config.toml
head_dim = 32
beta1 = 0.95
beta2 = 0.95
MLP neurons of a small language model. Each row is named by its layer, matrix (down: output weights) and neuron, and shows model dimensions 0-223. Each number is 500 + 25 x the weight over its row's rms, rounded and kept within 0 to 999. Numbers have three digits each. A neuron's up and down rows have the sign that makes its largest values positive.
A block is one neuron, or neurons of one layer that tend to fire together. After each block is what it responds to, as a language model described it from the Wikipedia text at the highest values.

L9.down126:481490411558539492472511511532485465475483491493496473505509525487474520530513523525496494507504499474472536510465480517521522506496531486571460509489488513502495496539507516532504495458493485509500497509489485524499514477486496479499484470492491513511494512516509445508538480478493482494513547492484509472531508463506500504526521460539517519510464513488559531514505512502497508433476528515511545467528546532506506484495506479489511465474470522489481552534468504489490482498500463484514495436510532520463514547501592481477529499480482514527512503518526514511486530477516504514469473489476520503484487469507494535490504562515529506506467543474508502544536464483497477487496
Description: Copula and passive auxiliaries. Forms of be (was, is, 're, 'm, being) right after a subject, and past participles like placed, buried, found in passive clauses.

L9.down181:518485478517530514477544532507520476492560475499531442508510514472473510518537503484495521486498523483504525473489537485448474512500543503558531482526490528497480535525476513489479514499492514505487543470557446472490515508453478514519499479524464465489524526453511456499489471437518500502560507499480498490502499496506463500532497526490504518479456530512486482526533504466525500518432504546513536482524505502560511517485532469526528486506506497532482468477492490446499467534497515492503500488511527479498517537472484444520522450506500487505488486509503485503460514485505490489467492486518516524483498535539501502489494543527542529473499473489508529515526470515534511500469
Description: Relative pronouns, date digits. Relative pronouns that open a clause before its verb, such as ", which", "that", "who"; also the final digits of years and dates, like 201'4' or October '16'.

L9.down538:513523503519466524523467538464453477550478531516535498459509500505489450495489509493467511539477537556480484522499515492503492476518505485477490528469493486522507486486495473509506472493439492472492500527517486517531509502471515515481513513514503527485538494451487506493482481464470491511536491523504487501491534518475566526510492523501488535475531502527486524488506500531487498496504513504476487518505462496477529445511478492492483516510512507539501514536484482483478534504526473537491514498509551548509476569476528546499504501522498508508564474492535491503452523514486482522479463506513450489556437510529512495511513502540483536464515473513486502444520512541488469515553
Description: Mid-word name fragments. Interior subword pieces of rare or foreign proper names, mostly surnames and places in lists and tables, such as Ramkalawan, Wiwczarek, Tillamook.

L7.down9:510528480525484499506551498496467487487500512481493538496499488473532444501514498552490450475497465512468511436467529486541554466478485489446553467530513474532511503511535516479507515511488496463546498500496505517507495556477521524508478475488506513474532480513556493499503480491479459475562495513484510479496495535482511478471514466495507507473538524537482515529486514516532480529459513475503502467512483499497509517495462489483514502519476484497547491499513484459475519515499510511533540496532505466515494496472499487483502504465505534478511507509482509487487514475505493482493531472508502526557504542547507549501487504500508499500524488531526466460478478508402553476499
L7.down377:476473485499497536535526491507499484512515518538537512491506491494538520521543548541531472486484485544509535480479457491498489516504487494563532517451448498479482505487502538483509541527512479508527519476498491498498516519475510552499501516436498513570499508497502496475469529517491531487520511457457487505511544502529513490546506514532482545499490509517504483491510514508496517535533500490499536509479511502506493496470480490543485454484483480513494461529563523530508521461484424471523499470476539503473497474500498486468558492482520505487474475507525512500513537460529514511502529459533480474514522523515500469475521519495463510520497496500472553487496484506557493478521
L7.down478:525531494536487520520489523492498516508519553507494562515474529454497511526512553485495502510540492532511474472511503509507453490509503457476512497508459488496500522520499514443444529451499503494520494499483490499512502510475498537526496502522506498502553430537460505483503496509498494511514527501487517415541526507536484511473533496475536510502495460510520486493496501486494529523516459482508509522503494464472500476527480517505550460513517504502513525512519462509433504551527515494518446501475475472524454452494509483523505512476463468486515490511483481442498547500506521518492509436509529460496477468508525512487506486527487498498517492461509482499491518506540465530484
L7.down484:470496505497502501501510448500510494513488535517554494478483567487516532466480454549560570484536505579501525487493501506501476511516491480592512483471490501500483483480479471493522476500531523465528527496535499525492512484518527485470482511518497486488494520491484478501506500521485472503454489490482493519535497533506484497476474512547482517499469461495523550462511516510501461518512489487492525526489498495524474497455497470494497470439527499482513479519532528520488479500500495513485464512491484490538500489511553467473499464508528503474537505473528477484491480507493510476497513516510472483537483520472493497480505507511496515543523559458533496536528509498571500527522
Description: Mid-number digits and word pieces. Digit pieces just after a thousands separator or decimal point in tabled figures (2,934, 11.850, 10,938), plus inner pieces of proper names (Ibiniuti, Anysio, Rudhardt).

L9.down301:454468471508527557478460446494535521472543471518475479489487499528502461504522512543505525493516500482517499538470482470477499480510511527555491474489558500481486514500501523537515503526466554477473466506471491529473504534507558490494524469515496499483496563477512520526553531529543520471495491488480497494483542513519457504536476523513524515521483494506513495488531496508549477539534480503508529514535460530503523484497483534509473508503511476531487531501490475487480481476498472489483480522459497459540465475478528546541511512493466473471510517499493518526496519546523504511486509505527516481514539486481473489506532513434480507461524502486487506520495520479539486495474
Description: Plural noun endings. Plural noun tokens or their final suffix piece, such as persons, Americans, animals, songs, usually right before of, and, in or were.

L8.down140:475505516508520551488513476526487503511478499484502489522476480534499519499486504518510491523506473486524488489536493490501516458512480442425491489505465522510489488479538441437546511504461492516514465528513519517525526495493464535465464498504469511508516501549531516506507451503487481492460455517520469470483506480518485503483489469536517469489500519475512472489484472503510524503531497497497473491515509509480496468509468509487500512478457499486481517501493540463468462481536504548448435537474480471469547453481501525461489514469475490499512460486538494534518505493441534521522496499516515513503517471481520463503499500501487526499515526490439499569539483481481499519522
L8.down327:498464519503488438500526495497526528496472499445474489478488486521489479490501484533469507482498499486464463484565493536481507541489504571473486477492516485488514497497444476495541521486534500486452515489505467527526549509564472518470495507564506520507487522471466521472497498464514464508480484516519512474499519501464524448511499507519490448511503544477508549535503467463526553484515515503524448512553461520486512516514497511487555486474508484511497492475531536512502495490518488489468473506483517488494526484496464499485527464517494528494511476532473467463474503519474454492539502463510493492507505483527517468482514477458522508469519511493482516498506506456479498496529
L8.down541:454486514496502480513530444494489490466476511518536512461478515513494526482484504537492519472441538513515471549482537513481494561492495511403455489520533532494494485515512516475472498531525521486500507539532494508484500508507512474500547476529508554485558512465465475454515517459512514506501484540494488532489495501493470505545524510495544460524510457515521548489467466498521499509519499453523442503485480489516544525520497504450508493516513507499511496496475488507487529500496511531484467503507530493519498493488521481505515466494527510500461488492506511480479527482484479509501484486507515486467468485509511464517526517533492515504514473492594539522487509509468505490526
L8.down559:469437495510516444551476482491484457465487545475500499501488488487488550512480472518519503511468530477539496504501495491512526448516492526544493457497541506512504484489504543522485500465520544475492529560520495484527509494488507507506535544538491514465529507489504507481529514544499494503514472488498544533540517493497523474521513471520526498474544470537517466477491471496508533543524487509525465459495471505541524471488495501504495488516520485535497490506434539494485480525514494466507534499475437578515519482500496502500516505503543504492495460539486531516498489486469522498462531510486532481514503457496513450461511511486496480516494530458514514509467497514518500493519
Description: Mid-word name fragments. Subword pieces inside multi-token proper names, titles and rare words, such as Črnom-el-j, Internet Rel-ay Chat, Hom-ey Pro, Dr-agon Age.

L7.down60:501472493497531505514496508502493485521459493507520457506477506490489508494513526498500573550498487461508497462469478531452519476467537529511510521473520496507504526502491499517526540494458531461519475552473442520493469552493472494463564470481523536502507545492459475465513535509506517482526473516505509500431501511502494518562503493480536489533470518517506492505536462513503462513478512496543536504501489509528512521479515531528509492508530526509502509494498486501468529489502477495452498500453501531529512498563509539542513533544516522501495513478485454534490513488505528491473507497497480527534526493482486500498518536466468480482527483474498485542509496533519454524524
L7.down162:504479451499525478514473495489567497510510483466492496497494491510494516479463467480460529527459490479516498515472478505474483478502486537512449495515532533486520532481481549507516527522509496515475468506460534549491485542502548402481532513463511508511497547496466499486554533515519514474480495476500485503503525487511514499530493481501516493495491519516533527505493482510531507468531502562496514509517481485440506450449499502505474483487455458527495443515483513487505497504522507478474518499481505499487477494525492536503518476466468500468466485533494499507519526510465515473500538520493474460523503488543500519502488497504512524468499543468482513491495551533573498500490
L7.down186:534478529480521490465499463481566533558464513487510493505491511510516509524514507507524526473477472495508495510489521525524482469520511477484467538513525516512512500511485469522458507489533504509560485506509457517472465541476496481498465502503444528482473496528470451528508524457508473503499464521525504449465553458518502527516481480473468531496510490500553487469475472513548487513499468483464487516512518517448525517514494487547522518516530503488488492559528518526499480472517496505472571466490508465509504512517509525493529489537484533507461519487462498504467532529484501522473551497473453488466446487507498497506518522500492499502503498534494512477503520468484532505505
L7.down532:517457458508506489476540517528486475458512558471484500518507470478483498524508494502441460477485482513528503527476493494543516552529498496516527471505499506481511542538474493507519526464528499474492508477517505482500474536507501490452474473479484472505465485512516464495494455483483500477521567479505456468550510504503540487504501524523488519492474514520520530492462511503493504485495504491442453507480537535518473548509490465494507497487481490451502510549511506473463495479490536499478459498492481469519478492507486484485542509510498528510552494494449495507515501495535510503549462491519508461475506557520485495491516485532494525471540528455482495543519511467558491534496
Description: Plural group-noun endings. Plural noun endings, mostly for groups of people, on the final piece of a split word: inhabitants, sailors, candidates, officials.

L8.down45:471428492509487352485522508510486503490476515481516493515484544451512504476514496484494531486480529491517478527486543456497461482503523516571455516517500508472502504488543504473523464504493516466485498520489523515494524526492496529494529499520493522522503500509499497517509481503493493488503565538529502491522494463503538516502495488513463509502516556513499524477481498541497484500531512534526443514469549493524510508496508508513499506525525466516468514527480510464502504484470433511511504484504491538485522522518473508527518453518491504491475504516488469492465453500514522514538490496490471500495501470513523481499520528497497526467496518481493465506511557464493502520488
L8.down87:490550484498518461524520487511513536512485552514543496495466475478521531475497530479465553532508475490509441491567462511499475491494478492526474480499443507453516503476498507526499474445513478533530459517462525480502527508497498473498492504483533464506491510506514523504483503542520491505501500473493521482540523512461483448469446519507458482537481498500513542455536505507467540475536497497492516510494500530483506476537519496490524557527471497471522496510502483509486463470508509563514516516512476461510455494495544488505508500485498520519527500469501459498464472494478501488505475519456535520489499485508525487458496494528530539479479494502506457475491493524528482464466
L8.down233:518501510498513528483513474473546471539550465519539522529523452508489468542465444515456532513505526500493526507491496493474449503488512520503494494466527543488503496526483523501508464559521466511483484496519488501542533507487549514502466534475497510487537462497516501500503514460537525468481488485495499460485482554510459489511519465488493499453507511512487502511483542467494497511511489499459521429516533466452493489531492478479494491510513483507495512502498488455491505511518500500460493516497514515472494499470523481459540469487467479470468493503552517536531493506473501503503494555517494463533493549509520513502479492531553565510500539464477512513489512474467479509492
L8.down377:511506473487528497487500456506506470502476506526521479480486486515484490479488529493468573542491489523525512484473484491492502504502502544552458520509506504502513511517429462520547502512498530536501525501460487522490504478495534475502503459544513468496485477464503512547477476532504470489490482508467504533497527519502495493504489496473490450524475529502540499525486492504510466465525531499529434525555515506509530493487516504516530511512512498474486481492559502489501487511519414492445491481474488492537515510575495524503537466501511506475487518491536492532478542499515534498539486485510466476534521493492510514522498492448506559490475537455523505499520521502483503530506
Description: Split noun endings. Final word-piece completing a noun split across tokens, usually a plural ending, especially sports team names (Bul-ls, Oriol-es, Knic-ks) and nouns like ed-ges.

L8.down162:482489499528503449486515528548494497516443495477503503531522522511487481489533475480481508494529524510529514533492482491501474493477486522504468495510479471492503494548533463539458474497507492535490462530479498484504507561503477479487474440465481524489488461511510523498510507528542479540494509489480475467521493493489520470551515476523523472499512481511526523526510497541494432532484504484526549536508460482453455471509486515492515485499581476502540468515480472489460500464486489487511535522500501484531508483466480526490546488483516493507539510540475525490511557515480534499493519489470482520482521503453504522471540510464508508530491510495501479517485481538552525506517
L8.down389:497428528519493492508490459470462516497514512485492502514525518507520506513500467508457529531508472469503486476538502520510536498503458547454486526531474521513572483481459524521562518537506505506460500492486462504521474476548479524524502501505538507509483526520512458498483539504534496503484481517457542496553512532501500510535493537506437495516470496471472500446497479500503494498494531506493523482492474491429479492485532480483517497448486518515468489523469510512499483503484476502497485517476513526494509493529485487462514501507474472432498538454497445529477499492521499489542462477494516500487500505488490505525509476450501496508475517514532520468470448529497500491510
L8.down481:488478519501459499492473522528484517498447507505489469500486517536509502504534500497493527497484513464520489514521502507471529501493509526573449502498517504519556527500494498518494495514518487486492465481460471540511499510475484536482492459545500500468503512498494498484532535503476488492510472535482515493470474481504501492592467532480506474506555486490499521525556485488466542509499523535516477510529469525492511531483509513511485498500494546505535507490462499495483498503472472487440481481449459498522472473475486526506539491489505469473465486501496456483499490513484555477477531487492485565507527472482467513511538500499475469515509551529518496548475479544526485473553
L8.down558:534490482497487551504490516477503507482507475469524490522511497490503535517548503485492475461487471516490530486489486495519527517498496508556506488508528489474481478536458513524474486491503476469467521485481509530519559529471574528526520530540531456521469486515509480476479468494528458529474504492494508510503528475472517530493497530489471453475474492507501514468479524505548509454462482508509525523508476501463449497496489519502527495475507499539492516498526464533504471471503512498489553490502519488520530511490520527472502518503530508487488475514510548522507497477464493492529522490451473578465536488511465489488515527452506454515478456505443517515480485537479536467532
Description: Noun phrase endings. Final token of a place name or other noun phrase right before a comma, period or heading end, such as United States, Ohio, Wales, World War II.

L7.down161:509543507508492523491485490508494521498469480517530503525494530528511454523510488487481466538423531508495504494533484519508518474481484488496499498500490518500543497522445485499509524499487508512485527508495524491505518517527482590459540482485463488444462526529527561478524510499511535519476470542516522471524496450500504497479482491468451473486490524488546521493487441478471499476514515530518488519539483510477488477562517537517543509503495494502546515482525504527449467466510482471481511514468499499514493492456463529495466478502491509453481510512456534504520528490499506518492490445465515530501491507525511472498468499497471508498489491484492458450489483487508520528527
L7.down201:499499493498504467542543504511465502500492500505529447484511483472492519525475464516520494509489512479522494487508496494490519524528471532520496529527519498494497485489485511494449499453519467524489468435478451524504474496541475474491486490475523509519482521528489505469452533518499523494507494527458497504491516494579492504504474504566509551518462496562487536486503518488497528531516536513475559493507512514538519473505508498548520507484488521526526525506512506515515525484516534490517490476425545512546499534530511504455495487473509514484469441482499521508507485494494519517520514548493483447503488523484528512456525539481470512493514524466516460472480549492524504506488
L7.down329:493523498511500479446525521538493509513479486454559472472488509477526470530559486497470522495488485503474472508469505535492489539535509445531503519492501497455491479505470510463487500492494539534515507507483473492471531511525549509508496516484470527543501495519507502466527531468506503485470493543475512496496542498452504483492506494526512533519459506481508525474557533457502458453503477518510466513490505471496517520512502502537525490498520487455524474513508519473452521460498484515465519533505508514513469535456512542483424483478496517470481496535506504510471470489482505498488499435473503475476490475487469496476494514499493517534498527512495472509533506564539495461487
L7.down491:497530470535569489507498512475533483498522498497548480477504518506529501532512477550539497494543552518518493514513512513500504512523487491421526479506478540488464483494509500518536465506460499493502504549488501475466509503484514544494493515479516484470497472487483470525484488500461501456486456554488448507491516515514538488529502492507514539492493504493516517505537558532500485515478444485514438485476529516501520460513504526488475510466540520511476545499477520448501502505490487497489501538521543486509464512509502503488494456494461500490522483485505507513524457482487486492502494511510495483429487506484510452481492497499480527509524518511509477524499551475590488484501
Description: Acronym letter pieces. Capital-letter chunks inside acronyms and abbreviations, often in parentheses or table cells, such as JSC, (NSC), NBA, NED, and some mid-word fragments of names.

L7.down28:510500496505462476519562502513493519516506451484504508482507504485510517504485533489513481508507478500555502475490512549498453520503505467511494476463459485471509490502505522456502512465493521462570500523529493511500526488533442522487491461452475498459516493515454501492509507436530464532511479532500483499517481527478475512505482505502505552524496484539497467497533498491502523498514495526475498522513523471475506529465514522505496495513516522478491435487545515518523518509474495481524539537512560440479527494478531490475492527494478506460554492502531483494484474442470507505496530482488513492485547471471496459455511517493471508537521516464542513534495498505479525490533
L7.down325:489507419493515534502468494499507451512539510502543497465468475500514516512553497504509512529494485551476485527487507533511454509478556496513516504492546512495506460518514515492550496505497500523505477490528447509506490499470484477536514498516517474500525539510535497487514473505507491488529513489463515522459506478505493475523475482457510533498477504481476489512511495487496537510503536530485471505542490517508520537509477464514459456504500473475486508509483496475526522509489486518538496503513503477484489488476494462444503524484490479525559495574504471445490496479456541489502486511564471488442481492558510473531546506527495494471485502458468505492541478522481492511507
L7.down480:490460515515476487478516479464490465439487480508525445504498480483516498495524491526486487529533487483524491482502500490501458474483473507508480473488486496492466484497542519492506495459493516468487531479489530492502491528523525490519509530501490528494462490504440437501501534505502490539512529503468495540503539486504510495519500454550527467498451514554492500510511518479483493507515480493455518462507501511481455514519508514499499510503502511486486478531521467502440507413501493482511565483529530496503512517501483570512447485490518499518519515541494528484498508452500485470520513498492462544499528499496476457461480538480462515530519540497494455495507499500517494425498
L7.down485:495505526467506493514529518507484543492556492486535498488469469501551549474514519514487498537528524509481528515511466489508504525510483472492510514480528537517459492528519497493482507473510579504549512506519493445529529509544474450491506526485479520457534503476535513503501511473487558454531488490542516498480482483502474511488487498484517465521523471539464469470503458550524478515462531445506490497490488487489496531508482506457455502516535502516478526507476490501450505471482485509466514499488489523467510512496476481468512496532474509486497482549523549506517457478474554459508519513505490461488456548466505516499494511490519517514501507477479534512515499494522534487477
Description: Subject personal pronouns. Subject pronouns opening a clause before its verb, e.g. he, It, we, you, they; weaker on table cells and name fragments.

L8.down214:534491432489471459421510495509522507462557531546520500502491508515540504528498509491489490499507484516489506508464532499502497504486521479529503479533522548506478514461503449480525521480512489443469472547500479498528490499455497486477522525505519523484494513503487494520523534466517497536474497515448517490512477543521496494490489509524459508525603519543567491432519490479490508486509467519494462510524499477549466522495526502514479513514482502507508518515505519473507518495486512484496486507489523500520505517507497525522486530506503472513515539495503477520466500499487463497475483503522548453487499475475493467485489460502484490480519501503561500471556467513491505478506
L8.down230:524466491467488446499433475483476497470455468500485509492518491485500494497513520512528483500485502587518486533467461483482517507500495501541517541484470477499496463489472536536482525457508509447500434494489537512511501492514455465513503502468513482499525468528512502540506482497482460499453500508492489531499490502504464481470536457524474500494488532501534486512479493507477483498547489541498499493493533463489458533447495507482522532517532510478536535483513518523522536509534521483535521495488487513484524465493513555487520491507527521496469519488468480507526520459510502506536475469507462491454504480481465507469473496496482502500539494505480489470535477525462507496443
L8.down502:453486516503499508487509444496485506532542495487529477475509505500478515500526452501509523506498514507439497515532514488488499532503528533557546464509450518481527485511451510466505563539527494540494471508501510523462514557529490494490483461509495543506524511504505481532493485480511503478542477502460514492471457491485514507476480496510520478506504493503461507445487438533524524514517531503501481497494528515525539529514527494503507464541498488499493513485476474520516496476481451497471479457523491555533512527462505474493504472472462510500477503525506494494489495486522517480494498505509474483474523512531479481513487512512473480527453506461562540549496435521495454518496
L8.down573:435486470518502440476550495514464465501513519452481552538535496490487519514509489539473514495512510498491484472464463456479479545504502542536498523508490509533499490498502489520496471509530537484446521551486477490498512518460455493494505542501522517481519499484492482496546484522507500535485518479534464528533513478488530515530447477500449486506477461518505518502491479505525536456486525454521520537526486448506479465458500512506477510486558459548512475490508521502508517491512472508508538491499505490512495504505517518528488488490501494473541489472507470486526534494510511477488477494509508459468508533529511479490471488515426507499480512468517514501493549502496487533540
Description: Clause subject pronouns. Subject words that begin a clause right before its verb, mostly pronouns and relativizers like he, she, which, who, that; also "and" in compound subjects.

L7.down89:483512495438508529486475449508476509487511503479510518473451494464511517471547533507500505449479520476462469494528518466519521471470497534502535514491517552518481498466508521518535521546494496521481488485529504461525500503520505484501489522463538560492509515496497509524502475493481555508503508519444504531512533517489488471492511529461513542490464535477494461493462519478524517464454519516511519481537471501509455490515506503476497451459491510527452500503482505502558482490512502499464517487495508520492495529491523519516481482496526508457444477504508540511534473502479553495487490485545480472468512514496466493458538506481466540452472471501519512501518541485479507517490
L7.down151:540522536497524476434488501531470501478470483493534491473484488474541450475490488488490517480514508491488475481461482463456566478496495507449519488520499435531509499504490536512493489452517500484517464494485517488448524526488504482441448516484491528500499483504473475471538523515483481466522489548509497532524535506533520473470539542514499508509499533533498488505551509488487501514526509518501484529530505488479460521549480505530501557481489490463508524554518525474482499490504510500464473515512474497467509488529492504510484518496488520495488503493493480493483507526501513493509493443507469564499501512458457515459542567485494538501508507496508513517512510507467505463497
L7.down456:500491556503508499532471508465525532496530505507497493496478497465545495484476490496481497545506517522470478540505521506497538513526475505489478488499479520499541515498513514516480531477526563482500434562491489476487509540515532479502562480503546460493518489509451512529522487551471518486503492509480515490499509470537492518467500486431486496553446521520489560462495482513510494492494502499515482458478523499472519489518520496449460523465443492511500491497490509472525509498525525516462512467498506495477463504511526477522489484558506531478471508502528503488471471509536526483522535535508490471516501480512519510470503523512491455530444522487455516487498533510501504469478
L7.down554:507490529464464509506498509489527509480494504515491517507461464474508471506521530516519525511517459517476488486506473501531514532493506543460462462476466474535487554486480498511531472506499520517505492503508531498524447508480520477459481496495526502531497510539480496476554462479472506499562511487513495484500510501525454504470522476513515525460471527509485484449525502511527487501509499511546486508534558461525537524523473463517455519475458542474529489505515506454477505469535516510496499453526510548477490512497464517509528479477517483477528510495505498510477532458449499537487508499486445474496534493501475522505501502519521530481484487569523485456513523464471546504498
Description: Opening capital of names. First capital-letter piece of a multi-token proper noun, mostly M (Mumbai, Mecca, Maliek), also abbreviations like MHRR; sometimes the before ordinals/superlatives.

L8.down10:495487494525493523513520474477533480483534544493505470498547463480505486492527474515522489481510497506501534480525525507472513494510468498521478474511506460513451510527528485516476476479436482526472490524481514482491477530489488530494469473486525484471545496529485512562482476525551521514496505507480493515532490465505505491465490494507540536497539493530491533513492497461473450523470501533496523514564457554478472475475487484533518517503522475479460561492502528518541526513490491513529500499487496487509489475547522511498476539455507509508477473512458496515521537502530495485515476499537489468488476497508452501509494477469471500534528480500558533513498561472514558523505
L8.down267:539491519507519512487514499460511529544495545495486527485468497467498488473514542496488501488514510506498495488507503523495498559522509482498507473507523478510468478497477507472422505503547466478525480529537510501504472489543533502488533463487469522469522506512473496503492512496489506517544464553494521476467477457487484492506499521488460486523494540506474468441463514522504498514478498505499539471551488513469480526507449495472534483455562466502506558485488525525504502480530500537500506488538527504531482524496509472451456470528496484535536495486470468506501490470502495501516462483552532470486512495499548507531493478460521496517499500458542484475507498526474471535517
L8.down397:492461512469477548476492514457532482493513489482501500501451533449503534460518496515502513500487496486470511493467509487468457505482498538503492541527500500510517507490489490501481458495500504511473530530527529511504525536544506497484516501465489543472526529498492539547492464522406524515469505502465478481511477492537522469489487494476523465519537510468464496503459518496522467481492486480510529481482492511463489491493545485505537448471512499480489502511492530485553484477512507488465517503486509496500481487495518527526506504499472481546469562495501478483526540517491494491524471468572476453500514472527506525473512511500509552467520475526524499549534485522492450518486
L8.down411:532455524486475489482515493486477523494484522506498518549533441478511465500483503500490490540493492518531489484527531497481472537492491507514457555446504534482476531522477496509529512494561473482462441518485515517452496511477472519504500483474520510519494471503483474502470459468497467517484517470439488500476488488543493461507496487523464542474468490541543471503459479487504509505503507541509542492531480472510510457494463527539539527500509482506539509522488484516482538500487508479504497513492514507491495471540471498519525494518530518472525482530491470517504524538521483500517469496512515485479473502496489509553481547471516498421492530463520506533501506497459508493451
Description: Word-initial capital letters. A lone capital letter split off as the first piece of a proper noun, acronym or title, e.g. Mumbai, Ecuadorian, EFL, MZMA.

L9.down358:503490497499526499455508465490464536531537529453495473452487518500504522496484472492493485480489486494475464525488470490455527478482511551501539484530542483551509519493484473489458516506542475482486490456488495501489499519512514513522502490486482517479478502500542506526496509506499477503493509544489415508463513504556467510486496495512533472469499523475491488525478511484503474537501525528479485541471480548499504519541506499531502503509533463550531535504488526531474531486500488499513518504472463472488516523505477455493519488551526452499488522474549484519484470485481526475530459497483490513519452536492486518515481522536504540561489545494451484520494488478512529536481
Description: Phrase-final tokens before punctuation. Last token of a place name, date number, or word just before a comma, period or heading end, e.g. Japan, (October) 30, (United) Kingdom.

L8.down47:513475462454517483503505495526508540503478512471499507467528526590478503475554478501508503535546529480519491496477478511520522502523481517563544492520489524513459482528554524468497512498503519517530506529526501522488531512526495495535467502522493524504488522503508518499512508534500491487487468502510492523471484493509487522473497472556515462506512482436464483514553522477542483451518507547493530535523514500507515501514528483502532472503523497508488520488503510478488542499459470508512541475432516469488496522528537522492478470501507481523482485499482498529498494478534478524503491498466483483515486526493478533471501563512542495537453475479493485540489529470511517547507
L8.down55:484458449481492498508492501483449518500554469508542464481491503487503496529483488488537479474523529495523527534495492506481531484528484468540523513479496464464506465477507548473510521486494475486510436488494507483508468529484525487530482510468500464503508506517481528514496495487495509474483523482521474460495500519473480520483466527514551484491500487486543457508529499506532506496453549507487442469516506485469490478483508505516506477497507538477480481537537491469525481541484453499532520496493465547488426503488502431484492486448476490506484511500504541467520515515526523489509452533516488517495482484502451479529542476496526474521475530543498480503472542484508509488469
L8.down138:488520421499488515507454484536521522485499528518515492510506499476479487514539506483534477506500488532514509467500520519530505506464522492571464513489471502546492501508506493513475490426526472495533544476484481522540536469472483513572504463486518496518528526504484483507496513511537501480503498490487505530501473499481481482499516534508504466496479465450497533524499432489502490505457494486514490503484473524552570491519449493517485500474516485515474503498505501470497536478461485496506504506512504473512499503493523419523536438509501518467469496488503470534484537523490509541496479513474490527517485510508475518500511509492507526486535525581511517473497516501500486517478
L8.down347:496496479495530488439494490495466475442478498474538476516497533591525523498517520493505474503482474504461515500461487493481540503508497480510488510539509511500523488486481506493530532477510493562526509490535480525493485485506540485554496468474505560532465513513517480506473480498527547520528478534523525538541507508475507448482497520449471500551492522483511504514521476517522543510485510528494480539499567487505490518514514462495495469506516495477500481492484484498473487502455535513503486465468457455496498473540499505461529499500483474514497471532516496526506543474513528530481501462524495486468447509509473501502527503503525505531500482534462503486493445484480512489478
Description: Role-assignment words. Words right before a role or position a person takes, mostly in biographies, such as "succeeded him as", "was appointed", "became", "served as"; weaker on other linking words like "for", "while".

L9.down130:476526588496507493538517496494472478504486495494534529487459525504544507485509504539498479480466448497518512457506489458466502506499518519505473518504480513489502479533470471461537488487465510485474443554479493489482513485483502517472519505478524508526503520485530521523465510498458462520469497475535527490496498518491481505552518532467493518475533468484487501476491514533476517491482513467512512472508507512476482516500501459469488503509475522475499492543494512522502479522489453544434472486527455521509491521465493559460541538480502459476496524494513478488515511503524467472516516498448504516519490489447477527472494481516515520519510448497515510500512499540458447469473
Description: Word-initial letter M. Fires on a lone m/M token that begins a word split into pieces, e.g. m+ill, m+azurkas, M+Wh, with weaker scattered hits elsewhere.